From a checkpoint of a small transformer trained on Wikipedia: learned positions, 951M tokens.
MLP neurons of a small language model. Each row is named by its layer, matrix (up: input weights) and neuron, and shows model dimensions 608-703. Each number is 50 + 12 x the weight over its row's rms, rounded and kept within 0 to 99.
Before each neuron's rows, "fires on" lists the tokens most often at its 100 highest values on Wikipedia text that the model never trained on. A number after a token or word is its count.

fires on: " |" 47, " —" 12, "|" 4
L4.up4528:60 32 42 23 53 23 40 49 28 57 43 68 39 71 36 60 60 54 44 38 57 26 58 22 57 42 66 39 45 43 45 37 54 39 55 51 45 55 44 37 47 53 54 67 48 48 55 53 53 45 43 33 47 61 60 60 58 56 40 51 41 52 40 40 30 53 63 38 58 48 60 75 35 65 35 45 55 50 57 41 51 40 56 44 57 55 49 43 48 60 19 56 40 61 34 25

fires on: " to" 25, " name" 9, " from" 9, " of" 8, " as" 8
L4.up12:54 47 39 40 35 49 42 54 54 33 38 55 54 18 65 66 63 41 53 57 63 72 53 52 49 48 53 54 34 74 57 60 36 79 59 49 49 71 50 50 55 41 62 66 55 42 56 73 50 40 44 55 60 60 55 54 53 59 44 47 53 42 73 48 50 36 58 38 57 55 60 29 66 61 54 32 41 39 29 59 33 52 44 76 42 38 32 56 71 46 62 50 63 76 63 72

fires on: "." 30, " States" 19, " US" 6, " House" 5
L4.up3994:48 67 45 33 46 43 36 58 25 37 40 47 58 31 63 38 44 56 23 52 41 56 63 57 21 62 62 49 58 46 58 52 64 68 34 28 46 64 49 40 35 77 52 32 51 39 46 44 66 35 53 42 48 38 51 53 53 56 67 59 32 50 40 66 61 37 50 46 41 60 39 61 58 70 46 72 48 67 54 53 32 70 62 46 44 62 34 62 50 50 47 65 61 44 48 64

fires on: " and" 16, " to" 13, " over" 8, " him" 8, " from" 6, " for" 6
L4.up4264:54 47 54 31 24 40 48 49 77 49 52 41 72 67 67 58 54 38 51 39 57 49 31 54 60 36 30 40 49 57 64 64 43 38 30 42 65 60 55 37 70 61 54 68 56 55 62 54 53 38 67 51 58 58 47 48 65 62 30 57 67 52 41 56 50 35 41 44 43 49 55 53 51 61 50 64 46 75 39 52 40 41 44 53 49 20 56 31 58 63 56 55 37 61 67 52

fires on: " and" 29, "." 13, "7" 6, " |" 5, " season" 5, " there" 5
L4.up28:50 39 55 46 55 34 56 59 62 49 63 38 59 72 44 57 41 40 53 43 69 59 31 43 46 26 49 47 44 48 63 59 51 63 59 48 60 62 44 48 66 57 42 45 72 40 60 26 58 32 36 41 51 53 53 47 59 33 84 43 41 41 73 56 44 55 45 47 50 61 61 46 49 34 63 53 42 30 44 49 29 43 34 38 42 40 64 43 73 70 45 49 52 48 51 33

fires on: ";" 25, " |" 14, ":" 14, " of" 7, " regulation" 6, "-" 4
L4.up2371:43 45 61 72 59 53 52 51 48 45 45 36 61 41 52 42 50 62 30 37 61 55 38 38 56 67 58 40 64 44 64 60 43 55 55 31 76 51 41 53 63 30 51 51 63 43 46 57 51 42 45 66 51 45 45 60 36 54 55 33 52 54 37 59 65 68 57 68 61 54 42 50 55 58 50 43 48 67 46 50 53 54 66 58 48 39 56 79 47 56 54 43 65 57 33 50

fires on: "'" 53, " to" 23, "-" 5
L4.up4281:40 40 49 62 52 47 59 50 54 39 60 54 46 51 44 45 40 49 74 38 43 62 57 64 48 42 59 48 27 56 55 54 72 34 30 56 72 48 63 55 45 41 57 48 26 42 30 51 46 15 77 54 46 48 43 73 41 45 50 36 59 66 58 39 64 42 59 48 60 70 52 55 62 60 38 41 51 43 51 49 37 76 46 44 57 52 50 49 54 38 26 59 43 56 59 45

fires on: " |" 24, ":" 20, "\n" 19, "|" 10, "." 6, "-" 4
L4.up2597:48 59 41 53 38 20 36 53 53 41 45 55 43 56 32 60 63 56 50 47 43 51 52 58 47 45 54 46 74 34 42 49 61 58 41 46 54 46 65 57 55 26 60 28 49 50 49 64 32 40 45 59 44 34 56 59 66 27 34 62 34 69 48 59 52 40 60 48 58 68 52 41 60 50 50 67 37 56 37 72 54 43 67 37 53 68 40 41 39 47 65 30 44 46 35 33

fires on: " |" 48, " by" 5, ":" 4
L4.up1869:35 26 39 52 56 34 58 47 48 37 19 60 54 47 50 58 56 40 55 58 68 49 44 44 64 57 47 56 44 73 47 34 29 62 66 52 30 35 34 46 53 50 54 64 40 52 48 48 44 46 56 30 51 48 43 65 48 32 46 46 55 48 49 34 58 64 68 47 53 53 50 61 48 80 49 09 41 44 41 69 61 53 41 51 48 48 80 61 68 51 36 38 55 52 40 51

fires on: " |" 63, " if" 8, " x" 4
L4.up3951:63 52 54 42 50 35 58 62 37 57 68 42 48 77 48 42 56 51 42 39 28 45 72 40 45 34 30 59 50 57 37 50 48 48 49 48 40 46 51 62 56 64 44 30 48 52 67 76 43 38 50 33 53 65 40 35 61 44 41 54 46 40 40 44 50 55 68 33 81 49 57 42 35 70 57 53 39 46 46 53 44 61 34 34 51 46 73 34 55 39 55 51 70 50 49 25

fires on: " with" 17, " age" 11, " where" 8, " positions" 7, " by" 6, " when" 6
L4.up3288:49 51 46 66 54 55 44 49 49 71 38 48 47 52 50 69 76 30 69 40 21 61 50 46 62 42 38 43 31 41 31 63 49 52 46 60 76 65 54 63 59 40 34 61 65 42 70 53 50 65 61 49 64 38 52 72 62 37 35 43 41 44 25 59 36 54 47 51 53 56 78 55 50 54 47 62 49 43 54 41 65 37 28 63 54 56 64 53 37 47 54 44 49 54 68 40

fires on: " |" 47, ";" 17, " dis" 6, " Dis" 5, " and" 5
L4.up1721:75 45 40 32 60 52 60 24 51 52 78 48 65 15 28 65 79 37 54 51 41 46 40 44 46 36 41 71 52 70 63 63 36 53 48 68 52 52 33 55 45 25 55 35 45 46 52 45 55 32 31 62 35 52 70 56 45 47 63 60 46 36 20 44 46 52 62 41 42 51 57 39 68 64 23 44 34 48 49 43 63 53 55 45 47 55 68 52 29 53 47 56 49 53 58 49

fires on: "'" 64, "s" 5, " men" 4, " landed" 4, " makes" 4
L4.up2762:65 52 61 56 55 30 56 70 31 41 55 69 57 48 60 53 70 60 57 48 48 27 21 53 54 33 39 48 60 64 42 54 54 39 65 54 50 36 39 61 63 36 59 40 30 58 46 56 49 49 44 31 52 76 57 50 43 41 39 13 58 42 66 64 64 44 39 67 51 54 43 64 47 64 62 52 46 27 55 34 28 38 42 63 53 57 29 49 52 48 47 43 39 57 43 57

fires on: " |" 48, " do" 4
L4.up1224:42 45 50 43 71 42 52 57 53 48 61 37 44 52 47 39 64 36 43 47 56 14 60 39 65 59 57 47 61 62 40 54 65 46 61 40 55 71 54 56 58 62 43 46 32 40 64 36 44 50 61 39 57 58 62 47 65 58 19 30 60 59 60 75 43 74 57 24 37 62 23 62 13 41 58 64 23 37 45 32 54 44 44 42 52 38 48 50 42 58 37 38 42 40 60 46

fires on: " " 53, " Germany" 6, " football" 4, "-" 4
L4.up1025:40 61 60 57 41 39 54 61 37 30 57 58 57 45 43 36 45 44 62 49 37 37 31 57 54 48 32 69 22 59 42 66 47 45 62 51 39 53 37 46 54 41 37 49 54 38 45 50 60 46 57 55 43 66 44 40 37 54 49 56 65 45 36 54 52 51 47 56 40 55 71 55 54 74 57 83 56 52 51 33 33 48 37 38 51 30 66 57 46 38 50 40 47 65 43 40

fires on: "," 45, " in" 17, " to" 4
L4.up2022:50 42 25 57 41 43 23 46 57 34 78 66 50 57 45 41 52 50 32 60 71 70 30 47 51 53 41 31 35 60 57 47 39 55 51 45 55 66 51 76 60 54 43 44 58 39 12 34 34 70 58 38 50 37 45 44 25 52 40 58 58 52 57 47 43 52 69 47 40 50 30 44 45 57 45 59 33 65 63 45 40 43 56 51 62 57 47 35 64 53 52 54 39 36 44 65

fires on: " and" 37, "," 34, "." 7
L4.up4491:77 48 51 49 21 33 46 31 42 47 52 59 64 58 62 58 50 49 26 44 58 52 41 55 49 55 23 39 42 72 69 51 65 52 52 40 52 40 37 53 47 39 57 48 54 49 40 33 42 49 44 53 32 49 54 58 60 54 46 59 49 45 50 67 54 51 67 37 40 53 69 45 61 29 55 48 55 59 54 34 58 41 49 37 49 50 54 63 62 68 52 32 66 39 49 55

fires on: "\n" 38, " his" 10, " their" 9, " " 5, " the" 5
L4.up3447:65 28 50 36 35 41 47 53 69 59 66 34 45 58 51 51 41 69 37 60 44 65 53 60 61 39 48 38 54 53 41 50 69 38 53 46 61 60 52 94 49 55 61 43 60 61 58 44 61 47 48 54 37 35 49 45 71 66 41 50 42 55 54 73 59 41 45 38 49 54 50 62 52 41 49 32 41 50 49 29 29 52 64 76 58 58 44 36 26 64 55 65 44 71 59 53

fires on: " |" 55, "|" 11
L4.up2963:71 51 38 48 51 55 72 48 40 43 69 47 59 70 50 52 47 65 46 58 70 44 36 52 32 52 46 38 41 39 67 56 77 57 54 53 46 44 53 27 51 75 43 49 65 56 71 38 48 44 45 63 42 49 53 47 67 43 50 64 56 41 44 54 67 55 51 64 56 38 52 70 57 63 55 46 18 61 54 63 61 43 39 35 74 72 43 46 55 78 56 38 71 43 51 67

fires on: " of" 45, "-" 24, " among" 9, " Total" 5, " are" 5, " were" 4
L4.up3434:39 49 54 63 64 60 37 27 59 36 52 64 49 27 43 50 66 47 44 48 35 57 53 45 38 52 39 36 59 39 47 58 53 40 50 26 41 41 47 57 60 46 49 71 45 43 33 44 53 44 40 36 52 48 42 51 45 44 32 48 49 36 44 35 65 47 55 61 37 45 63 56 41 38 39 47 52 64 56 45 64 55 41 19 41 42 49 71 36 54 67 51 58 47 49 69

fires on: "-" 42, " =" 15, "\n" 9, "f" 7, "b" 4, " and" 4
L4.up2463:69 44 31 43 58 52 50 34 52 70 54 46 46 45 57 66 28 51 42 47 46 70 47 50 44 30 60 33 76 77 59 26 52 33 39 55 52 42 50 65 23 45 38 62 64 54 43 61 56 43 38 49 43 48 38 33 56 79 35 51 42 60 41 53 73 55 35 61 54 44 51 43 55 62 30 41 37 56 46 58 75 56 66 54 60 56 72 47 33 38 49 55 36 60 58 74

fires on: " that" 24, " which" 20, " |" 14, " can" 6, "s" 5, "ra" 5
L4.up1105:40 53 37 38 67 53 46 43 18 64 50 47 62 68 43 56 54 70 45 40 44 79 77 55 69 70 46 51 33 53 33 35 52 46 40 55 50 39 46 71 59 34 50 85 35 55 54 52 51 64 53 64 43 37 59 54 63 54 53 36 59 51 42 65 36 60 64 68 75 69 45 48 32 41 26 52 28 74 44 57 47 45 41 66 56 62 79 41 57 36 56 64 42 42 39 37

fires on: " which" 19, ":" 14, " to" 12, " by" 10, "2" 10, "^{" 7
L4.up340:61 52 55 39 49 45 55 36 59 42 53 39 43 50 36 50 54 48 52 47 47 59 56 57 19 59 50 47 36 44 54 41 45 43 62 85 38 66 48 57 52 44 57 55 49 53 37 45 44 35 45 54 45 55 60 51 38 63 43 51 39 33 52 53 35 62 58 36 44 42 55 65 36 40 52 52 48 32 52 68 47 55 46 48 50 64 56 26 49 54 57 44 50 48 74 52

fires on: " |" 44, " in" 8, "|" 7, "3" 5, " on" 4
L4.up3466:30 41 41 51 48 62 49 62 39 48 51 52 34 61 40 37 47 41 63 51 44 56 65 51 42 40 45 55 42 44 70 51 59 66 36 38 56 59 45 48 45 49 41 67 46 59 49 59 37 56 54 38 39 31 52 40 64 38 30 51 43 61 58 49 40 48 58 60 77 40 65 61 70 52 44 56 52 47 52 54 52 35 45 63 56 45 53 48 49 51 61 58 34 55 66 29

fires on: "4" 34, " later" 6, "it" 5, "==" 4, " Now" 4, " one" 4
L4.up1502:36 51 19 55 57 44 34 42 58 57 39 35 55 38 34 39 49 45 45 53 39 55 51 36 61 48 54 21 68 43 38 50 40 44 60 44 64 43 43 51 50 40 48 43 73 54 37 52 51 42 44 64 32 55 50 49 56 53 66 36 74 57 54 30 58 53 55 41 45 59 57 41 70 30 47 51 39 48 47 58 47 33 44 43 40 45 50 61 46 39 64 36 70 48 45 30

fires on: " of" 39, " in" 7, " Tour" 5, "-" 4, " York" 4
L4.up335:45 81 69 57 43 51 40 48 66 23 38 62 65 38 49 50 50 57 57 45 59 47 61 76 39 57 45 49 44 11 57 43 48 55 42 64 43 57 71 39 18 48 58 58 46 46 34 69 56 50 59 46 32 41 40 44 54 45 34 42 52 52 67 67 40 57 59 55 51 67 42 48 67 36 46 15 56 71 44 36 59 28 55 73 61 80 55 62 49 61 47 65 27 59 56 38

fires on: "'" 42, "." 24, "s" 6, " other" 4
L4.up3323:37 73 43 61 50 29 73 52 69 48 50 52 45 27 53 43 46 51 38 23 70 48 61 34 68 55 66 52 53 55 54 46 36 50 43 57 62 68 38 60 41 70 61 42 45 33 64 48 33 59 49 42 57 74 41 57 50 35 63 42 53 60 61 47 49 49 52 38 63 46 57 58 36 42 66 47 59 53 51 77 66 59 35 65 63 41 51 42 41 44 54 36 53 66 49 66

fires on: "-" 41, "'" 33, "s" 7
L4.up1382:41 52 60 61 43 40 42 55 24 40 58 53 27 55 65 56 67 57 39 44 70 62 53 47 50 47 49 56 38 64 46 55 49 60 47 36 46 49 44 59 66 42 45 34 51 75 56 42 64 16 28 57 50 69 48 65 58 68 36 51 54 32 43 43 45 42 53 61 49 44 50 46 70 58 45 54 56 57 48 28 44 39 70 49 59 78 41 26 43 45 45 33 62 52 57 50

fires on: " co" 18, " Reg" 9, " place" 8, " Pr" 7, " Division" 5, " go" 4
L4.up2960:64 52 37 82 60 46 47 49 39 65 30 34 64 75 46 64 33 54 43 49 44 58 51 65 45 49 44 50 45 55 62 67 36 21 63 11 29 53 38 46 54 54 48 49 51 61 39 61 10 49 63 48 56 53 50 29 45 44 29 47 66 60 46 32 38 30 34 40 39 43 56 36 51 53 68 26 51 47 41 33 65 51 54 59 40 58 60 54 29 36 58 45 87 63 43 50

fires on: " |" 25, "D" 9, " of" 8, "ud" 6, ":" 5, " With" 4
L4.up3791:27 47 37 60 52 52 22 55 67 65 56 51 19 39 34 55 53 33 33 45 48 44 49 62 52 43 51 54 52 30 46 73 60 54 44 50 43 59 58 61 42 49 56 37 42 65 34 43 31 51 37 54 32 32 53 48 69 63 60 48 56 63 51 61 31 35 63 53 56 43 65 65 46 37 64 65 17 39 49 38 50 44 68 42 51 55 52 37 59 63 42 58 46 47 57 59

fires on: "." 28, " William" 8, "," 8, " by" 7, " By" 7
L4.up3315:44 39 48 46 53 27 45 57 48 75 56 56 40 38 43 69 48 59 20 42 45 58 53 50 36 66 59 64 58 55 51 36 41 52 47 42 59 62 52 58 54 64 46 67 57 38 45 46 48 73 61 54 25 39 70 36 55 47 52 40 30 52 76 46 59 49 61 73 52 48 44 60 33 34 27 33 24 36 65 54 60 56 39 41 53 53 49 50 53 53 49 49 33 42 39 45

fires on: "S" 22, " S" 18, " " 16, ":" 14, " s" 8, " released" 4
L4.up4570:48 27 50 71 44 46 46 46 50 57 50 44 46 52 51 39 40 57 56 45 45 56 52 58 55 83 61 40 47 57 34 38 53 45 35 57 47 73 41 42 66 47 64 65 66 49 38 37 44 59 60 34 49 34 24 58 70 59 49 54 63 38 61 48 62 32 61 46 59 41 65 72 66 42 47 54 40 62 45 39 52 42 30 46 44 50 47 47 56 52 45 28 42 49 54 33

fires on: "," 42, " to" 13, "." 11, "m" 6, " and" 6, "s" 4
L4.up405:32 27 40 56 70 39 56 39 78 68 54 53 32 45 56 56 55 62 51 46 36 83 38 53 55 50 60 62 46 47 64 47 34 46 35 45 60 59 36 20 43 44 37 60 47 46 36 60 59 42 58 55 59 39 56 47 66 34 54 52 52 47 61 54 63 44 44 61 27 58 41 53 44 58 50 63 59 64 42 42 39 44 52 33 52 65 42 35 54 55 50 64 55 53 55 47

fires on: " of" 33, "." 11, "-" 11, " than" 11
L4.up4224:60 52 36 63 53 46 60 47 53 39 47 48 77 47 32 61 68 57 50 30 44 52 49 48 37 29 40 55 66 54 61 42 56 50 45 43 47 41 38 64 58 26 52 49 42 38 69 51 38 56 48 45 67 32 55 37 47 33 42 42 41 46 31 63 51 39 68 57 55 74 50 50 49 49 37 56 51 60 43 26 62 45 58 44 51 52 49 55 59 39 51 37 54 43 59 50

fires on: "9" 31, "1" 20, " " 15, " (" 12, "born" 5
L4.up1403:40 49 62 42 29 64 19 64 59 46 40 66 51 55 43 61 67 60 63 49 65 31 64 55 35 70 40 52 59 54 57 56 63 59 65 50 28 57 49 52 48 51 56 46 53 48 30 55 36 62 45 52 54 61 58 53 74 47 43 50 34 39 53 33 35 73 59 47 43 61 76 51 63 61 19 63 42 41 41 43 47 34 52 50 55 42 56 60 44 51 74 51 56 55 48 42

fires on: "2" 22, "1" 16, "3" 9, " +" 7, " −" 5
L4.up2441:60 37 38 61 44 57 55 57 70 41 60 47 49 44 53 58 52 61 55 46 26 63 57 63 37 29 56 64 46 77 36 60 50 68 51 30 46 55 50 77 48 63 53 43 52 55 70 60 50 46 47 58 45 44 52 59 46 60 60 27 41 44 45 53 44 46 51 43 40 72 43 55 48 58 52 50 67 61 78 59 36 54 41 49 45 35 67 50 31 33 39 45 15 49 64 56

fires on: " on" 16, " Preceded" 10, "-" 7, "l" 7, " to" 7, " what" 6
L4.up4550:51 48 92 67 66 67 30 46 63 29 64 47 24 55 67 36 46 62 48 48 66 36 47 48 43 63 49 56 57 52 52 46 43 53 25 41 39 48 48 60 59 55 19 43 66 83 21 64 56 47 53 45 67 52 27 70 47 59 52 54 54 66 61 42 57 44 62 45 50 58 38 49 38 50 25 48 52 89 67 44 37 57 47 55 50 46 33 41 49 50 41 57 52 43 45 51

fires on: " and" 36, "," 21, " &" 5, "/" 5, " or" 5, " of" 5
L4.up533:56 49 38 52 55 51 31 58 53 74 40 42 54 44 54 67 51 64 45 50 40 46 42 60 28 31 36 62 37 85 38 58 41 36 59 47 50 50 41 60 70 58 60 46 60 32 33 71 74 48 61 38 34 68 32 42 52 65 48 44 69 50 48 62 59 61 57 69 40 63 60 62 53 51 49 44 43 40 39 62 62 46 60 55 41 26 51 58 48 69 49 38 41 42 59 56

fires on: "9" 50, "8" 19, " II" 6, " FW" 4
L4.up2015:82 58 69 57 45 39 34 49 52 29 67 39 47 66 58 47 53 56 29 64 65 38 54 64 46 52 48 66 45 47 50 51 39 45 55 65 44 47 49 49 27 66 59 41 52 60 51 58 67 39 41 34 64 52 66 61 40 51 77 83 31 57 43 61 75 32 55 43 55 65 61 39 39 41 41 31 36 54 44 52 47 57 37 63 41 34 59 64 24 47 60 40 70 61 47 40

fires on: " " 40, " on" 10, "1" 4
L4.up3049:51 73 63 62 57 47 40 59 59 24 50 57 34 38 42 61 60 50 69 36 22 74 35 64 69 53 34 36 45 50 43 46 52 62 48 51 47 32 40 47 62 39 47 42 64 38 43 49 46 63 51 66 43 46 31 57 46 47 48 52 53 67 58 40 57 47 43 52 56 41 55 80 70 53 68 42 49 53 56 20 73 51 48 32 53 45 49 50 47 67 47 38 40 34 42 20

fires on: " |" 24, "." 18, " Win" 15, "\n" 11, " Loss" 5, " out" 5
L4.up3521:58 57 64 34 73 28 48 49 54 36 51 55 63 70 56 42 70 76 49 61 51 33 27 40 40 40 49 51 39 39 38 56 59 69 66 40 49 55 57 56 45 36 37 70 32 63 39 31 48 43 26 48 55 50 55 56 69 54 44 46 43 45 61 47 63 54 45 69 55 66 57 68 56 35 60 39 50 39 53 50 55 56 60 55 42 53 50 42 62 47 59 60 33 70 59 29

fires on: " " 28, " in" 11, " from" 6, " time" 5, " season" 5, " G" 4
L4.up1849:36 54 71 58 59 33 73 43 23 74 52 53 69 40 43 65 54 79 34 38 63 28 39 55 48 26 51 46 30 52 68 28 69 35 57 44 43 57 46 57 65 64 57 55 33 44 56 63 56 67 72 47 48 51 38 60 48 67 49 33 70 51 44 56 52 60 55 61 49 38 37 39 35 40 60 50 48 49 53 51 58 41 39 46 39 63 43 42 60 55 53 45 55 58 59 48

fires on: ")" 32, " |" 26, "'" 8, " in" 7, " of" 4
L4.up2987:49 39 43 56 32 53 64 50 48 58 71 40 54 60 67 60 45 65 57 58 63 58 41 19 68 46 65 51 43 58 52 50 61 63 52 32 62 61 49 40 32 69 58 49 37 43 51 54 64 53 43 57 59 55 54 60 44 48 57 19 55 41 58 43 51 75 39 58 34 50 66 73 45 45 54 22 45 56 47 51 56 18 42 37 66 32 52 41 41 43 66 43 62 54 58 32

fires on: "4" 12, " of" 11, " for" 11, "3" 10, "0" 10, "===" 9
L4.up2728:66 56 53 52 41 44 48 58 50 68 42 42 33 38 30 58 61 49 51 33 43 45 41 52 48 63 56 39 41 70 56 56 79 39 65 55 59 45 51 29 41 69 21 48 48 64 41 52 20 76 52 52 47 39 59 45 40 53 43 49 45 60 49 35 39 39 35 37 42 51 54 39 51 31 50 33 62 36 45 47 33 43 29 62 65 42 63 67 41 47 49 54 40 57 37 56

fires on: " of" 34, "0" 16, " for" 8, " de" 5
L4.up2612:48 53 65 43 48 53 47 52 56 69 44 29 32 76 42 72 45 41 77 44 50 60 55 74 58 52 53 57 61 48 58 26 44 57 47 50 45 44 47 46 26 52 32 45 53 51 59 42 21 64 80 52 33 38 60 59 55 61 28 69 39 44 38 49 60 38 55 49 64 57 64 41 52 63 48 58 51 42 31 47 51 33 58 34 59 83 54 56 35 48 59 35 43 52 57 55

fires on: " |" 56, "General" 6, " general" 5, " General" 5
L4.up2796:43 68 42 49 45 47 58 62 25 16 47 62 63 46 33 57 34 63 48 47 55 50 36 50 33 34 53 40 33 54 52 54 62 19 61 44 52 55 43 53 50 47 55 24 57 45 56 49 51 42 57 69 48 64 57 52 40 45 32 47 51 50 43 47 38 45 60 65 73 24 27 54 56 47 50 44 34 40 34 44 59 40 32 49 35 46 48 40 53 45 48 37 59 42 77 55

fires on: "-" 24, "/" 11, " =" 10, "," 8, " one" 5, " a" 4
L4.up1291:59 40 39 43 71 51 46 58 57 47 37 48 50 65 40 40 44 50 42 69 54 50 36 48 39 13 42 62 64 75 35 56 47 36 59 55 36 37 29 67 57 50 48 56 44 30 50 67 47 46 74 56 70 67 41 41 26 45 56 57 61 61 54 57 62 39 28 68 37 45 63 52 73 56 61 51 43 64 49 44 51 58 43 50 38 72 79 48 66 47 44 39 63 55 42 46

fires on: "s" 25, "'" 9, " and" 9, "’" 4, " its" 4
L4.up615:31 45 49 53 59 53 78 28 33 44 39 61 65 31 18 43 45 45 67 45 38 53 41 51 31 31 52 56 50 60 54 50 39 56 54 50 64 47 40 56 45 68 67 42 42 42 23 42 52 48 63 48 49 59 46 54 44 46 37 61 70 42 68 74 80 46 69 47 58 72 38 64 44 54 51 56 30 62 32 42 48 44 43 72 58 51 51 34 72 29 42 41 46 53 51 48

fires on: " with" 38, " which" 7, " in" 5
L4.up3939:54 39 40 56 50 40 59 42 35 55 40 56 46 65 44 48 50 70 28 51 30 84 75 45 39 33 52 48 42 63 41 55 47 24 39 64 45 38 56 54 37 57 40 76 50 38 41 50 31 43 53 49 53 63 48 58 51 65 57 54 43 39 55 48 44 31 45 44 66 54 24 60 23 46 52 42 42 31 67 62 28 60 51 40 35 61 32 41 50 63 46 49 50 53 62 59

fires on: " to" 44, " not" 12, "t" 7, " |" 4
L4.up2668:44 51 50 48 44 44 43 49 55 27 72 41 40 53 53 39 56 51 49 59 64 51 42 70 35 41 27 66 54 43 42 52 47 49 31 42 47 51 41 47 24 57 53 45 41 68 34 50 59 52 67 62 43 57 37 38 34 40 58 50 57 52 70 36 28 53 45 46 42 51 35 53 56 53 36 31 62 48 50 44 51 50 59 51 37 41 56 42 62 56 44 38 60 47 47 63

fires on: "s" 36, "'" 35, "hall" 4
L4.up3271:30 56 51 72 36 34 66 53 56 26 58 41 41 53 29 57 52 57 39 37 72 32 35 41 59 39 45 40 44 38 45 49 43 55 49 68 61 47 54 41 35 47 63 52 49 50 59 42 65 48 61 43 55 70 48 51 46 68 57 43 57 64 64 62 55 42 68 72 24 48 55 48 60 52 54 41 50 49 52 53 79 43 45 47 52 41 38 60 31 56 52 50 35 48 62 60

fires on: " in" 13, " a" 12, "9" 9, " \"" 9, " to" 8, " the" 5
L4.up2951:68 55 45 56 47 40 38 46 65 55 58 56 52 33 52 46 55 49 58 53 29 58 51 42 60 83 56 35 59 64 64 47 39 73 32 55 38 64 47 46 47 56 57 37 64 52 44 68 63 67 53 55 53 65 64 46 59 67 57 45 52 54 49 29 45 55 54 30 68 41 59 53 30 41 16 59 42 46 45 17 54 36 52 61 56 53 47 34 74 56 30 53 65 63 48 71

fires on: "–" 32, " |" 26, " time" 6, " season" 4, "^{(" 4
L4.up3235:51 75 43 51 69 47 69 19 32 54 59 54 50 39 41 51 58 62 44 29 67 31 60 60 40 52 46 68 45 54 80 37 47 59 57 57 34 59 37 62 45 46 28 44 44 67 56 62 67 75 45 41 51 49 40 61 60 37 53 30 38 28 64 54 50 74 47 43 36 57 37 39 39 68 54 48 76 35 59 61 63 33 18 50 42 49 53 51 37 49 53 54 61 56 58 43

fires on: "1" 20, "8" 14, "9" 11, " of" 5, ":" 5, "4" 4
L4.up2803:44 60 59 58 52 44 19 60 53 40 45 46 49 49 43 53 57 33 57 50 52 28 50 62 37 70 39 55 30 41 64 56 58 66 51 33 49 46 60 51 55 48 78 34 56 28 67 58 50 54 56 57 36 44 42 24 48 51 34 55 50 58 63 46 49 59 53 51 44 50 41 70 56 34 37 44 16 57 37 30 40 51 75 45 44 50 37 65 38 50 79 70 59 64 77 59

fires on: ":" 42, " |" 34, " /" 4
L4.up3679:35 53 76 39 57 46 28 43 34 51 80 34 48 35 57 45 37 43 64 24 35 30 31 69 43 51 45 56 52 59 45 42 56 62 40 54 32 65 55 53 46 61 81 39 59 61 49 41 35 35 54 47 53 42 52 78 40 65 52 30 46 45 38 43 49 58 51 50 49 55 51 47 52 46 59 69 33 42 53 53 45 48 52 57 48 67 47 63 69 64 70 65 43 46 65 63

fires on: ":" 52, "1" 14, "°" 5
L4.up1895:57 59 51 47 57 42 57 63 45 55 38 60 35 58 59 41 52 75 58 67 57 67 62 62 31 53 24 36 52 47 39 44 58 69 54 48 47 30 63 46 43 61 64 48 43 58 61 59 38 40 42 26 55 74 59 37 48 49 53 44 55 53 36 56 62 59 48 33 82 54 50 33 56 44 44 35 26 58 54 54 37 54 65 45 38 53 46 55 24 38 53 77 52 48 76 54

fires on: "'" 22, "h" 10, "m" 9, "f" 6, "s" 6, " and" 5
L4.up3473:44 58 49 64 50 44 61 53 69 61 45 47 43 33 56 32 61 61 61 43 44 65 49 52 59 27 49 56 24 56 48 41 35 50 55 78 61 58 33 60 70 65 81 64 57 32 39 48 53 46 41 64 63 57 41 45 58 62 56 46 56 67 48 46 66 42 56 46 34 60 37 45 28 55 55 62 58 72 43 44 50 52 46 72 58 43 36 47 46 55 61 50 59 64 62 66

fires on: "'" 55, "’" 6
L4.up4490:70 51 52 46 70 59 66 62 73 70 48 39 71 41 58 41 43 57 72 69 43 42 39 67 37 38 47 42 39 43 69 43 53 36 60 45 68 55 57 45 24 46 69 34 59 47 48 47 33 64 53 53 41 59 70 69 40 32 43 26 41 64 53 28 51 36 65 44 55 69 60 39 56 42 50 56 58 51 65 62 44 53 31 54 49 49 20 48 39 40 56 39 55 35 77 29

fires on: " for" 17, " in" 13, " on" 9, " \"" 5, " Journal" 4, " Conference" 4
L4.up3081:56 46 53 42 53 47 45 70 59 75 48 51 38 60 46 49 52 36 53 69 32 30 66 31 77 48 47 54 48 56 44 36 65 63 45 56 54 76 36 46 55 60 70 20 48 40 49 48 43 59 48 42 55 50 45 43 68 55 38 66 38 68 34 44 45 37 56 52 46 21 53 77 59 54 31 33 47 36 53 32 36 15 36 64 70 32 54 25 42 56 56 48 43 69 49 35